Part of a small language model's weights: a variant of Muon for these matrices.
MLP neurons of a small language model. Each row is named by its layer, matrix (gate and up: input weights; down: output weights) and neuron, and shows model dimensions 32-127. Each number is 50 + 12 x the weight over its row's rms, rounded and kept within 0 to 99. A neuron's up and down rows have the sign that makes its largest values positive.
After each neuron's rows, "fires on" lists the tokens most often at its 100 highest values on Wikipedia text that the model never trained on; "fires before" lists the tokens most often just after its 100 highest values on Wikipedia text that the model never trained on. A number after a token or word is its count.

L9.gate262:47 47 19 45 74 68 48 50 48 49 58 63 53 49 26 40 52 60 41 36 46 29 67 78 59 44 25 70 51 54 36 36 47 57 54 55 64 33 52 43 57 57 43 42 41 70 40 49 51 66 46 30 47 54 53 61 47 53 39 48 64 43 50 64 61 81 34 57 41 43 56 37 45 37 39 59 55 32 44 44 60 45 38 57 60 61 54 60 46 47 48 43 57 52 50 36
L9.up262:35 48 50 53 58 78 52 38 54 23 45 53 71 58 50 27 62 52 43 26 33 54 48 60 52 63 72 53 45 68 43 26 37 53 66 40 50 81 48 43 81 48 49 30 48 46 48 53 39 62 36 75 68 44 58 40 38 56 61 43 58 41 63 64 66 53 39 87 53 36 46 49 41 46 61 56 64 48 61 64 48 59 58 51 42 40 50 52 39 49 57 58 36 45 46 61
L9.down262:57 71 57 38 29 57 25 44 52 48 64 64 61 56 43 30 59 48 37 43 40 66 41 50 55 63 50 62 79 34 41 67 44 46 58 59 53 47 40 58 45 68 60 52 65 57 45 50 45 39 41 38 51 43 49 53 41 44 28 49 55 48 37 69 49 47 56 59 39 56 46 52 33 22 42 55 53 37 60 57 38 49 47 63 42 75 49 51 46 41 61 57 49 62 60 30
fires on: ".\n\n" 98
fires before: "==" 38, "The" 14, "A" 7, "In" 7, "===" 6, "I" 4

L6.gate239:45 53 44 38 47 47 37 38 46 36 41 46 60 64 46 33 67 52 54 47 54 43 60 31 44 32 59 55 42 55 59 53 41 25 39 43 51 46 47 29 45 49 59 53 67 35 54 39 41 52 21 45 69 57 58 59 25 42 50 75 64 46 69 45 39 61 68 52 54 44 48 53 53 53 46 60 55 41 62 52 60 47 56 42 50 58 50 39 55 79 39 43 54 61 45 29
L6.up239:34 52 34 51 54 63 45 74 41 47 32 58 51 68 38 72 36 59 37 64 63 34 50 63 39 60 22 55 56 45 47 55 61 44 58 55 36 49 48 36 47 57 40 69 64 51 47 51 47 44 53 52 49 69 57 45 67 38 30 47 50 42 30 66 55 47 44 44 39 58 69 55 55 43 66 39 54 39 49 31 31 56 46 45 59 56 42 44 55 49 22 36 60 39 65 60
L6.down239:55 38 46 62 42 58 48 38 55 54 80 59 53 39 31 59 46 37 55 41 44 44 50 51 40 42 54 58 44 52 31 55 54 78 47 45 54 41 28 49 49 23 52 40 50 28 33 60 44 68 42 51 55 59 58 37 45 60 43 67 38 46 80 49 51 46 51 67 38 56 59 50 53 78 58 47 55 63 34 62 52 47 39 49 45 46 11 67 62 59 58 53 47 40 74 43
fires on: " sub" 29, "oc" 17, "is" 12, "ish" 6, " ob" 6, " dist" 5
fires before: "us" 18, "her" 9, "ing" 9, "se" 7, "s" 6, "j" 6

L10.gate159:34 39 74 61 38 54 64 44 61 47 58 64 54 45 35 23 48 36 41 34 74 53 39 53 45 23 53 31 36 19 58 56 50 51 35 44 45 45 33 56 53 73 52 44 48 63 60 67 39 70 55 62 54 43 58 76 26 42 65 63 76 68 69 60 46 42 51 37 60 53 54 47 59 34 51 30 52 62 56 69 67 46 43 51 62 44 47 50 67 33 39 45 52 70 31 48
L10.up159:60 69 54 38 48 65 35 51 67 53 52 45 52 44 56 41 56 35 54 43 54 52 40 69 32 40 62 43 58 39 52 39 49 50 40 39 40 52 55 47 37 74 55 52 61 46 32 39 52 79 35 36 60 48 37 60 37 50 48 43 64 67 36 66 48 25 13 57 40 32 58 43 42 40 31 50 50 68 64 58 39 46 38 51 50 58 62 50 41 57 34 57 62 61 42 48
L10.down159:73 47 51 56 53 61 33 59 66 42 68 38 49 49 46 41 58 32 51 51 38 62 47 67 26 57 53 46 35 27 53 54 60 56 50 38 53 48 62 69 56 46 55 47 65 32 71 48 60 52 42 29 33 69 25 56 49 51 52 51 71 40 58 47 42 55 43 49 32 69 51 62 65 47 44 47 62 29 54 78 48 48 42 61 50 49 50 54 43 17 43 53 90 25 45 56
fires on: "\n" 60, "N" 8, "1" 4, "0" 4, "B" 4
fires before: "-" 76, " " 11, "N" 4

L9.gate74:52 40 72 40 61 50 64 34 85 44 29 62 61 46 49 48 38 55 52 30 82 44 35 54 44 48 58 32 49 40 53 54 59 62 53 36 48 40 37 58 55 45 70 36 28 63 77 28 41 41 45 54 67 37 34 63 68 29 49 49 64 57 71 40 40 55 41 49 70 63 53 59 48 72 51 45 42 66 57 70 68 56 35 50 47 48 49 68 39 51 43 43 62 61 18 42
L9.up74:65 34 48 59 47 68 43 45 66 50 42 40 45 37 54 52 71 60 54 35 65 67 60 50 44 29 57 55 41 44 52 51 62 51 54 54 30 58 57 59 61 53 54 59 50 63 28 48 55 63 49 68 44 26 44 66 59 46 38 44 79 53 70 61 57 36 39 49 83 52 48 53 50 63 81 43 37 47 39 59 63 65 35 61 67 44 65 41 43 50 29 47 51 62 51 47
L9.down74:36 68 64 54 33 46 49 44 50 37 57 45 49 41 54 43 48 43 38 60 48 48 45 59 48 29 52 42 14 50 34 56 48 33 60 51 55 39 63 47 56 55 44 64 44 55 67 34 49 39 50 74 31 72 34 48 63 44 41 35 57 52 46 59 66 48 36 43 54 57 73 63 34 44 60 43 62 49 54 34 49 27 41 28 63 37 55 62 32 47 65 48 66 39 44 66
fires on: " /" 14, "N" 13, "°N" 13, " was" 9, "rew" 8, ":" 4
fires before: " " 45, " a" 9, "ed" 4

L11.gate110:59 58 69 53 75 60 41 50 69 36 52 45 57 48 39 48 36 60 58 45 30 51 54 63 46 38 51 39 85 16 37 47 39 53 67 50 44 48 36 32 68 60 61 52 67 51 56 45 36 62 41 34 61 48 70 54 54 53 40 61 67 27 52 45 58 52 61 56 41 65 39 48 49 44 56 38 51 69 50 30 43 72 50 49 31 49 47 53 50 57 54 86 48 48 34 48
L11.up110:75 71 52 42 48 45 45 70 51 48 66 51 66 46 34 43 56 39 56 37 46 57 40 31 64 45 58 57 99 56 48 44 63 62 46 55 19 39 21 41 67 62 55 53 61 38 76 32 56 64 37 52 71 40 42 51 61 42 56 54 62 46 45 45 55 64 52 52 57 31 51 69 47 40 55 59 56 58 58 51 55 47 39 50 35 58 54 62 50 52 51 72 43 53 47 71
L11.down110:69 46 51 61 63 48 42 52 45 50 51 45 59 53 48 69 57 44 58 52 37 68 34 59 59 48 50 54 99 43 47 45 48 57 67 51 44 48 46 35 65 55 58 44 64 66 80 53 44 53 28 38 59 43 66 47 64 75 39 36 25 38 57 67 35 68 48 53 36 47 59 48 42 38 49 36 54 50 49 50 36 48 50 52 23 44 53 34 33 52 53 63 46 49 53 46
fires on: "|" 31, ".\n\n" 22, "\n\n" 17, " |\n\n" 17, "." 4
fires before: " " 20, "==" 14, "===" 8, "=" 6, "In" 4

L7.gate211:47 37 38 36 48 56 53 38 61 40 55 29 58 70 48 51 34 42 45 45 42 47 30 46 44 50 66 47 50 35 52 57 41 56 32 47 62 53 66 38 52 49 52 69 52 69 53 44 37 54 34 64 48 53 41 65 68 50 50 37 45 55 30 43 44 42 63 35 72 60 52 56 55 58 32 51 80 46 54 59 47 51 34 67 54 44 46 67 46 49 47 58 70 51 53 27
L7.up211:57 71 66 27 45 52 37 52 64 50 58 67 54 77 43 65 57 39 59 51 44 75 20 50 51 46 70 51 42 48 41 46 77 39 26 48 49 52 41 44 36 34 36 39 45 54 28 55 58 70 55 43 31 50 54 45 54 55 38 72 48 56 58 42 53 54 42 51 75 59 35 62 38 67 70 53 51 43 40 45 50 26 65 49 53 51 47 46 51 32 48 45 23 42 53 36
L7.down211:46 42 69 32 43 45 38 45 64 41 49 44 54 70 66 49 42 68 58 62 50 55 57 52 48 49 70 44 50 52 49 26 69 48 44 80 59 52 26 45 52 43 44 52 64 68 49 58 32 48 48 55 61 49 44 63 43 73 42 55 37 58 48 50 58 67 54 53 58 63 40 60 60 48 62 49 52 53 46 63 47 58 57 56 19 61 33 41 61 68 61 48 48 52 38 45
fires on: " at" 46, " of" 17, ".\"" 13, " by" 8, " At" 6
fires before: " the" 41, " T" 5, "\n\n" 5, " The" 4

L9.gate266:37 54 54 61 59 31 39 67 62 52 44 38 65 44 40 38 45 66 67 71 43 38 60 41 48 41 61 39 45 66 64 53 50 46 59 43 35 53 48 42 44 42 35 52 43 51 50 42 79 58 44 42 69 78 72 55 46 58 17 34 60 39 28 22 51 44 47 49 61 45 52 54 69 89 50 66 41 45 41 57 56 39 60 60 56 61 43 61 45 67 58 27 66 71 49 36
L9.up266:70 57 47 61 41 52 42 42 37 48 51 39 40 56 39 46 43 51 71 70 42 60 42 45 58 51 50 55 55 22 48 49 48 45 59 46 60 54 34 38 43 58 45 43 68 75 27 63 58 51 27 44 38 42 43 55 43 47 51 37 67 40 44 60 43 28 56 17 50 52 50 40 55 39 47 68 51 45 74 59 66 53 61 51 57 60 64 79 61 65 35 65 39 73 38 71
L9.down266:36 47 69 26 56 79 41 48 48 47 76 59 44 45 50 64 54 60 47 42 42 60 49 37 49 25 38 50 56 67 36 39 45 33 43 51 51 61 38 29 27 48 51 55 50 59 60 57 59 41 57 36 42 59 47 31 61 67 50 50 37 59 53 39 45 52 42 36 57 60 69 62 40 56 24 43 46 40 45 45 70 37 53 44 51 24 50 42 59 47 61 45 65 80 65 55
fires on: " com" 22, "ad" 18, " develop" 13, " produc" 12, " found" 9
fires before: "ed" 16, "ment" 14, "ing" 13, "ition" 10, "b" 6, "mer" 5

L9.gate252:45 66 30 38 50 61 54 59 56 58 53 68 49 50 65 61 42 51 46 33 44 28 34 61 54 46 69 41 47 52 55 50 57 55 42 69 40 37 38 42 58 14 53 42 35 48 53 49 57 34 57 43 56 59 46 54 39 24 56 47 46 45 62 67 48 46 54 57 56 30 61 50 57 40 37 43 52 63 67 33 62 55 47 57 22 43 25 52 40 56 22 63 56 55 40 57
L9.up252:62 66 69 36 43 61 46 59 50 58 65 42 28 50 37 50 37 67 29 65 49 38 45 47 67 58 53 63 46 47 46 62 56 81 51 66 60 56 49 53 47 48 35 44 51 59 47 44 47 37 70 44 36 60 60 50 45 39 71 52 39 46 50 46 28 42 50 55 23 51 56 64 46 47 67 61 57 49 31 50 60 61 61 46 53 43 44 37 47 58 52 42 55 50 52 57
L9.down252:38 60 57 43 62 46 59 55 37 36 63 19 43 34 61 46 57 43 48 37 52 68 56 41 76 58 23 64 42 54 47 48 56 41 39 67 54 62 52 49 46 43 47 39 44 49 46 31 77 54 68 52 66 48 38 48 55 56 40 48 24 40 62 26 35 42 32 46 53 71 28 45 48 50 50 67 58 61 59 63 48 59 52 52 52 61 51 45 66 62 33 40 51 59 58 37
fires on: "ro" 42, "u" 21, "ic" 6, "f" 5
fires before: "ad" 24, "op" 8, "ut" 7, "y" 6, "inal" 5

L2.gate58:52 41 52 41 56 68 63 78 46 56 53 63 64 39 53 71 67 60 66 69 50 41 57 61 40 39 55 56 39 41 38 47 52 59 48 44 51 41 42 49 45 60 67 35 27 64 52 48 61 53 57 49 44 43 48 60 56 62 44 46 38 13 45 50 52 62 33 44 50 35 50 64 49 60 54 25 55 67 43 42 63 54 43 46 47 45 51 20 57 52 43 41 42 38 60 33
L2.up58:43 49 54 63 62 32 47 51 65 48 68 60 37 57 40 38 35 58 47 48 71 65 51 54 58 27 56 56 40 49 44 65 77 54 50 59 43 62 50 62 44 60 46 55 75 53 62 66 55 48 70 38 38 45 77 60 39 46 56 42 48 50 47 37 49 75 61 45 65 40 41 48 58 34 55 34 49 53 41 55 36 34 47 53 58 48 49 31 41 63 60 53 56 61 30 53
L2.down58:44 61 74 33 46 63 42 65 49 59 42 39 39 29 44 57 42 40 54 44 35 46 53 41 74 51 40 48 53 77 57 51 47 22 50 76 55 46 43 55 44 67 38 65 60 53 36 25 70 55 76 44 34 46 58 48 57 47 50 29 66 54 48 42 58 54 55 59 39 48 67 52 81 55 54 61 53 52 38 56 38 53 38 48 30 55 45 47 50 36 09 47 63 22 43 51
fires on: "%" 51, "pe" 17, "otes" 14, "out" 5
fires before: " |" 26, " |\n" 14, " of" 12, "}" 7

L13.gate23:57 30 45 52 40 51 50 44 75 48 49 57 44 44 51 34 55 30 59 36 61 36 53 56 58 41 43 41 65 59 51 50 30 46 52 43 36 43 32 36 38 52 57 43 72 49 53 65 54 56 25 25 66 48 44 52 57 41 35 58 43 46 55 72 53 48 51 35 67 44 52 58 44 55 44 41 52 45 78 27 71 38 45 51 33 45 58 59 39 50 30 34 43 30 41 49
L13.up23:38 47 69 43 49 54 62 71 50 50 51 48 65 56 31 42 51 41 56 56 34 52 52 66 71 40 46 36 72 22 49 53 50 59 42 35 25 38 35 29 58 66 83 60 40 59 55 55 40 70 48 47 65 53 73 48 74 57 52 48 67 29 42 60 46 39 48 29 64 30 41 41 54 48 62 60 54 69 51 55 52 58 48 48 46 58 65 37 31 40 48 48 49 50 54 35
L13.down23:66 58 47 74 33 46 39 56 59 43 42 37 35 37 55 50 35 32 52 31 49 70 45 42 38 67 44 41 00 70 66 43 50 42 54 49 61 41 56 53 45 60 49 41 43 38 16 35 42 58 58 68 55 62 58 46 58 34 43 54 69 73 47 36 58 38 45 49 34 37 62 45 58 48 32 57 60 41 41 40 39 57 35 45 70 64 38 57 45 41 37 42 78 52 57 44
fires on: ".\n\n" 61, " |\n\n" 15, "\n\n" 10, ").\n\n" 9
fires before: "==" 26, "In" 8, "===" 8, "The" 7, "A" 5, "=" 4

L5.gate286:30 48 50 50 47 41 42 52 70 63 53 55 46 60 53 37 49 64 65 66 61 53 61 61 45 40 38 34 59 71 51 65 72 51 42 61 35 59 58 56 71 47 87 40 47 46 66 53 54 72 48 38 48 66 31 77 31 56 51 51 38 53 75 39 70 50 66 48 37 42 36 68 69 53 35 47 62 51 39 39 47 44 26 55 50 34 41 43 39 57 52 56 36 29 48 46
L5.up286:37 63 62 23 43 36 49 37 42 64 56 32 33 66 49 43 45 41 42 58 59 58 34 37 64 56 27 60 50 69 40 65 56 44 34 54 43 66 53 50 60 36 45 49 56 55 43 56 67 72 48 36 44 34 61 46 45 48 56 56 64 32 51 30 47 57 55 36 53 52 43 58 46 57 35 55 56 50 47 45 49 37 42 52 56 24 30 20 33 34 73 53 27 49 51 67
L5.down286:60 51 38 56 29 46 54 60 50 62 60 42 45 60 63 57 44 42 55 50 42 50 53 55 37 54 40 46 63 55 57 45 48 43 21 45 41 61 56 61 59 39 50 45 45 47 51 57 44 69 53 30 53 68 66 33 51 54 46 34 36 46 78 38 52 47 64 37 36 39 39 49 56 75 31 62 58 67 45 39 58 44 47 54 35 63 38 48 52 55 43 65 41 53 34 50
fires on: " |\n" 28, "|---|---|---|---" 23, "|---|\n" 21, "|---|---" 11, "|\n" 9
fires before: "|" 55, "|---|\n" 13, "|---|---" 10, "|\n" 8, "|---|---|---|---" 5

L11.gate46:47 30 57 55 51 52 55 50 60 48 79 53 60 42 48 47 58 57 37 20 45 62 47 39 55 36 52 41 43 72 20 63 51 46 53 62 46 56 67 53 52 48 54 46 21 60 59 48 53 34 43 36 47 50 34 68 63 24 69 49 43 50 53 69 45 45 44 58 53 55 57 63 38 26 52 50 53 57 56 24 58 46 29 47 59 57 59 41 63 47 47 50 46 65 26 59
L11.up46:64 56 62 46 44 64 56 45 58 58 65 49 49 49 39 24 78 40 56 55 39 36 48 45 57 48 52 56 54 69 64 41 53 56 35 52 57 50 45 49 30 32 63 48 47 61 44 28 60 18 37 41 60 57 55 60 50 22 63 48 62 50 48 66 43 50 48 54 38 29 42 68 55 38 54 31 43 57 54 41 87 67 52 41 50 28 54 38 57 44 24 42 55 58 37 50
L11.down46:54 44 48 49 40 59 55 46 58 45 54 53 55 55 39 55 54 50 51 67 50 53 20 46 43 43 85 48 51 74 66 48 42 66 40 39 59 47 29 49 61 33 33 46 73 46 33 53 25 56 55 57 45 65 78 57 42 56 52 49 44 36 37 75 45 50 50 33 49 46 46 54 53 44 56 65 55 47 41 51 52 31 64 17 29 20 48 31 48 46 29 46 56 52 52 56
fires on: "m" 14, "o" 11, "ro" 9, "u" 7, "or" 7, "ch" 7
fires before: "ing" 19, "b" 15, "ad" 12, "it" 5, "ation" 4

L8.gate250:42 42 65 52 57 61 49 42 64 33 60 40 48 49 63 24 54 29 36 41 65 62 71 52 41 42 52 30 39 52 71 65 24 48 47 48 58 49 71 57 58 56 72 52 62 61 63 38 28 40 44 59 48 38 34 62 58 28 40 48 46 53 60 27 50 42 42 43 44 64 48 58 57 58 34 56 61 58 35 36 42 54 34 46 53 26 61 46 48 29 63 52 66 44 37 45
L8.up250:48 43 53 43 39 60 35 52 64 49 46 44 42 34 62 54 31 53 52 42 60 59 63 47 43 49 42 22 53 58 56 56 36 37 74 33 52 54 51 33 42 40 53 50 65 58 33 39 31 61 52 60 62 44 66 77 59 43 49 52 74 76 44 43 46 35 26 63 56 48 43 41 58 56 42 34 57 39 58 48 42 71 43 50 28 25 42 53 35 53 34 39 68 63 49 41
L8.down250:38 48 56 62 41 63 52 56 61 55 28 48 63 42 42 22 46 29 52 47 49 48 40 51 41 47 49 48 25 36 47 43 51 38 45 52 62 75 67 57 53 68 92 37 47 46 62 48 49 29 51 58 39 60 40 49 45 38 50 43 52 42 59 47 37 42 36 53 70 33 40 37 47 32 58 63 43 48 47 43 52 64 41 56 60 50 50 52 37 69 45 50 73 49 47 31
fires on: "°N" 15, " of" 14, "N" 13, ":" 7, " over" 5, " about" 5
fires before: " " 81

L6.gate59:55 45 46 42 61 56 54 55 75 33 21 41 52 48 66 32 47 37 38 60 42 45 72 58 71 39 50 44 49 55 41 44 57 43 58 51 41 37 63 59 44 63 16 45 48 42 58 48 66 32 54 47 66 48 54 67 32 52 68 57 26 31 56 51 45 47 63 27 50 40 34 22 35 56 63 56 45 49 47 49 41 63 43 36 59 61 63 52 52 46 42 54 38 42 32 44
L6.up59:48 77 68 30 58 44 38 73 52 51 55 60 36 50 47 60 42 53 47 45 57 38 56 43 41 38 43 38 48 46 28 54 52 40 29 60 47 72 55 45 67 62 26 41 36 28 62 47 43 39 57 51 51 51 99 47 70 56 53 56 39 34 42 50 64 31 48 51 27 58 41 42 48 61 38 48 55 41 51 40 65 35 62 55 49 46 50 44 53 68 57 61 48 43 22 55
L6.down59:51 46 72 36 60 71 41 53 36 60 37 42 55 40 43 71 70 43 38 54 56 54 68 63 58 47 49 57 44 66 65 62 41 59 52 48 44 41 48 55 62 72 39 66 34 35 67 55 60 50 38 32 49 35 71 44 44 29 73 48 74 52 54 57 54 31 48 61 49 48 49 44 44 49 73 69 46 60 46 38 33 64 25 46 58 46 64 52 40 57 42 41 53 42 41 53
fires on: " |\n" 50, "per" 16, " cont" 10, "al" 6, "ist" 5
fires before: "|" 37, "|---|---|---|---" 11, "a" 9, "ent" 4

L7.gate62:54 36 66 44 72 68 52 47 46 48 44 57 58 44 58 37 42 45 27 35 45 28 56 30 65 47 54 34 75 52 41 46 51 54 66 46 48 40 39 49 63 61 54 54 41 70 41 55 35 55 41 59 47 72 64 53 51 70 57 70 70 49 66 52 45 56 55 42 51 30 29 59 63 29 38 47 92 53 57 59 74 49 46 70 59 54 56 70 55 24 58 56 53 51 50 44
L7.up62:60 35 66 45 41 64 54 66 43 54 23 71 49 31 37 41 72 30 50 59 48 40 69 34 46 42 59 56 53 44 53 42 69 58 38 53 54 51 36 52 59 44 45 62 75 59 69 48 38 43 58 75 55 47 59 53 48 60 40 65 56 31 53 61 51 44 28 39 36 56 34 62 58 47 40 44 61 60 53 66 57 37 33 27 35 64 64 70 57 41 62 42 45 49 62 53
L7.down62:74 72 53 22 51 53 86 52 41 47 71 55 63 41 43 36 56 45 49 48 45 40 57 56 75 25 52 72 75 20 34 50 57 49 60 50 30 51 63 40 60 36 71 60 54 60 33 33 13 62 48 55 47 51 47 44 47 52 32 42 45 54 54 60 69 65 60 46 49 40 34 47 52 56 38 46 46 43 57 55 48 55 55 58 25 62 52 39 50 52 49 45 58 50 43 59
fires on: "." 69, ".\"" 18, "\"." 6, ")." 4
fires before: " The" 20, " He" 16, "\n\n" 9, " It" 9, " In" 7, " She" 5

L11.gate268:38 65 53 83 56 49 69 52 40 66 49 53 64 58 27 51 44 50 38 49 24 50 47 26 77 38 71 58 64 46 50 55 69 57 70 53 49 43 33 35 54 54 48 46 64 54 38 54 60 56 39 51 52 38 51 50 54 61 53 48 54 31 54 83 60 62 59 47 42 49 48 39 30 51 52 61 69 69 72 64 54 62 40 67 47 70 73 49 58 58 58 36 53 62 42 30
L11.up268:53 45 45 55 54 47 41 53 56 67 68 41 71 47 49 43 47 56 45 48 43 47 49 58 51 49 62 41 52 41 69 34 46 40 52 52 48 41 40 48 46 37 47 50 62 53 41 59 51 68 64 43 57 47 69 50 52 50 57 51 65 36 22 53 42 62 36 38 46 52 58 82 45 36 77 38 55 58 62 68 40 70 57 47 37 60 72 75 52 62 42 61 71 67 47 63
L11.down268:57 53 56 47 45 39 48 53 57 53 31 29 45 58 32 25 52 59 53 37 43 56 50 54 48 49 47 67 83 45 42 51 61 64 77 35 39 56 22 61 48 44 49 49 57 56 60 43 60 49 62 63 45 26 48 70 45 58 57 54 43 47 39 62 48 53 33 52 21 61 74 63 38 37 51 17 67 56 61 33 59 46 42 45 40 58 23 63 40 52 44 59 44 61 38 43
fires on: ".\n\n" 34, "\n\n" 33, " |\n\n" 18, ")\n\n" 10, ").\n\n" 4
fires before: "=" 19, "==" 18, "===" 10, "In" 8, "The" 5, "H" 4

L11.gate305:61 73 56 55 59 63 76 68 64 35 78 51 61 53 39 43 39 58 31 44 60 61 51 41 57 43 53 36 71 49 61 36 46 64 68 59 43 29 65 11 48 44 68 34 64 33 65 58 26 50 46 55 43 34 36 54 54 69 69 60 50 47 34 63 53 67 58 31 37 42 43 44 47 52 57 43 43 69 46 51 47 48 46 58 32 58 53 57 48 48 42 50 67 61 43 49
L11.up305:53 50 64 43 57 55 43 53 62 34 58 65 54 38 47 39 54 44 41 61 45 58 52 67 73 53 40 55 53 41 60 47 48 33 70 49 36 45 54 45 70 56 71 73 42 61 62 52 62 52 42 40 53 34 67 32 50 69 39 41 41 31 46 46 51 48 61 45 63 53 54 55 28 63 73 66 73 50 61 28 48 66 51 69 36 69 60 53 41 28 47 57 37 40 32 34
L11.down305:50 47 57 41 41 50 62 59 38 75 72 70 40 52 50 21 55 55 51 44 35 46 45 38 63 59 64 47 82 29 56 48 49 46 74 70 55 56 55 56 77 35 57 72 55 71 81 41 60 64 52 48 55 52 49 42 56 58 44 52 62 37 36 45 60 51 46 48 37 57 55 40 69 55 38 48 43 35 46 53 19 53 54 44 66 47 60 34 59 31 44 40 40 50 43 37
fires on: " |\n\n" 34, "\n\n" 31, ".\n\n" 20, ")\n\n" 5, "l" 4, ").\n\n" 4
fires before: "==" 28, "===" 22, "=" 8

L6.gate25:57 63 42 28 42 77 67 44 60 49 45 43 30 64 46 35 52 63 51 61 46 61 48 42 66 49 54 39 46 58 35 42 71 61 59 43 56 53 51 48 68 63 65 48 43 65 43 40 52 48 48 73 69 53 60 60 59 60 50 62 67 30 43 64 41 60 45 37 48 51 57 61 54 48 62 35 63 36 54 59 71 70 67 62 41 58 52 66 47 34 49 51 29 48 40 74
L6.up25:65 64 60 35 54 47 56 51 53 50 52 51 59 57 44 18 47 56 44 46 55 40 58 32 66 56 60 67 58 36 35 53 46 50 42 45 54 51 63 34 59 59 53 50 57 39 46 67 60 57 51 70 75 53 38 49 37 54 53 33 59 44 54 65 40 56 57 40 56 51 36 38 41 41 30 34 68 66 53 36 47 65 59 42 41 72 45 44 62 26 38 46 44 41 48 67
L6.down25:57 71 38 40 44 65 55 55 63 50 52 60 69 49 59 27 62 50 49 50 35 60 32 52 61 44 41 66 99 36 38 39 45 47 69 54 41 62 60 62 64 54 62 61 52 62 33 53 34 46 45 52 48 48 47 55 43 80 45 53 62 35 62 69 51 65 52 49 36 51 48 50 45 43 60 36 47 48 61 76 55 58 48 54 33 81 63 45 45 15 50 53 32 44 50 42
fires on: ".\n\n" 96
fires before: "==" 37, "A" 10, "In" 7, "===" 7, "On" 5, "W" 4

L5.gate107:57 60 46 55 48 52 44 35 52 52 52 43 45 57 48 38 44 54 50 61 36 52 50 49 47 51 30 43 55 54 66 44 49 24 27 51 46 40 53 45 68 55 46 36 32 51 66 51 43 51 62 72 62 43 57 79 36 27 51 57 43 51 61 48 58 47 29 46 41 56 43 34 43 60 44 56 30 65 56 33 57 29 28 54 55 39 56 55 61 49 52 67 47 56 37 35
L5.up107:54 46 53 40 40 42 53 49 72 43 53 44 57 49 43 55 43 46 51 51 53 49 66 69 60 53 47 33 39 37 44 42 53 39 46 60 41 46 53 36 58 39 32 37 46 58 54 39 55 94 47 50 57 43 60 41 46 74 29 49 65 45 46 56 36 42 72 50 68 52 49 61 69 55 59 54 36 32 49 23 41 70 50 27 51 57 62 50 42 62 30 41 36 49 58 42
L5.down107:49 75 60 47 40 50 44 28 50 49 38 65 45 56 38 69 33 50 58 48 49 59 48 57 55 56 40 66 28 52 52 54 56 32 29 62 54 65 66 39 69 47 46 35 47 48 39 63 57 46 68 33 76 73 57 39 46 54 42 48 57 69 64 45 51 58 54 45 59 44 36 58 45 50 36 52 67 60 47 35 59 38 18 58 45 56 57 46 47 62 49 49 59 55 63 43
fires on: " |\n" 89, "|---|---|---|---" 6, "d" 4
fires before: "|" 64, "|---|---|---|---" 14, "|---|\n" 8, "|---|---" 4

L7.gate208:30 53 50 43 29 59 51 38 42 54 54 46 41 65 42 38 70 56 53 49 56 52 63 41 38 47 49 64 67 68 42 51 49 30 67 55 53 42 34 54 52 50 62 51 61 60 33 45 47 47 47 54 58 45 60 51 40 54 31 54 65 33 70 35 68 42 64 36 47 43 59 43 51 51 54 72 46 47 57 40 57 62 51 40 36 46 43 50 70 57 20 27 55 54 54 44
L7.up208:25 66 31 48 26 60 49 57 62 68 36 35 54 50 44 40 39 73 75 54 61 52 38 33 50 35 37 51 57 62 33 60 71 60 63 43 46 51 50 35 59 61 49 39 56 46 38 44 43 54 38 39 61 44 64 45 41 59 50 40 74 33 59 34 66 55 57 32 22 65 55 53 56 41 66 65 54 31 56 65 69 39 53 40 48 71 40 58 60 68 55 52 47 44 54 25
L7.down208:53 47 37 67 33 55 62 41 57 69 63 64 47 55 16 49 40 46 51 69 65 43 41 45 48 44 40 69 47 62 68 33 55 59 44 27 47 58 52 43 50 45 35 53 60 52 43 78 76 56 60 34 46 48 60 53 56 70 48 61 40 42 50 49 60 64 50 36 40 50 46 65 59 57 53 48 36 49 48 30 66 65 53 36 61 42 50 54 62 58 53 41 42 62 66 43
fires on: " com" 34, "j" 16, "ain" 12, "row" 10, "ish" 6
fires before: "ing" 31, "b" 14, "ment" 11, "mer" 7, "th" 4

L2.gate20:68 42 49 66 49 47 39 65 53 79 47 46 54 47 42 47 57 29 59 35 41 56 45 32 39 50 42 79 60 73 72 64 46 56 53 65 59 42 46 44 61 81 38 51 55 50 52 54 67 44 46 48 62 59 34 48 56 55 70 79 34 48 37 40 68 54 50 54 66 32 56 68 64 52 37 41 52 55 26 51 38 73 34 64 39 46 43 54 41 57 47 59 47 56 45 41
L2.up20:67 56 49 58 47 61 57 41 47 61 28 70 51 61 37 31 44 60 35 38 47 48 39 57 59 42 71 42 64 52 36 61 46 72 59 38 78 51 59 49 41 59 56 36 36 48 36 40 48 57 57 41 53 36 74 44 51 61 59 52 74 47 42 51 62 37 64 44 70 59 57 64 58 52 74 62 58 37 50 56 65 48 50 46 18 41 38 54 38 31 37 57 49 55 34 60
L2.down20:47 54 44 60 44 59 29 56 57 53 50 62 50 58 51 69 64 56 36 41 32 71 45 28 53 43 51 41 74 69 66 53 53 48 57 61 58 77 42 50 50 54 37 48 43 50 67 54 37 49 38 42 53 34 39 43 37 68 46 64 34 28 59 38 48 71 60 59 69 66 47 53 50 45 54 45 43 60 37 70 75 25 55 55 38 56 68 54 52 44 36 42 65 43 45 61
fires on: "\n\n" 43, "use" 16, "lect" 14, ")\n\n" 13, "lection" 5
fires before: "=" 27, "um" 16, "ric" 7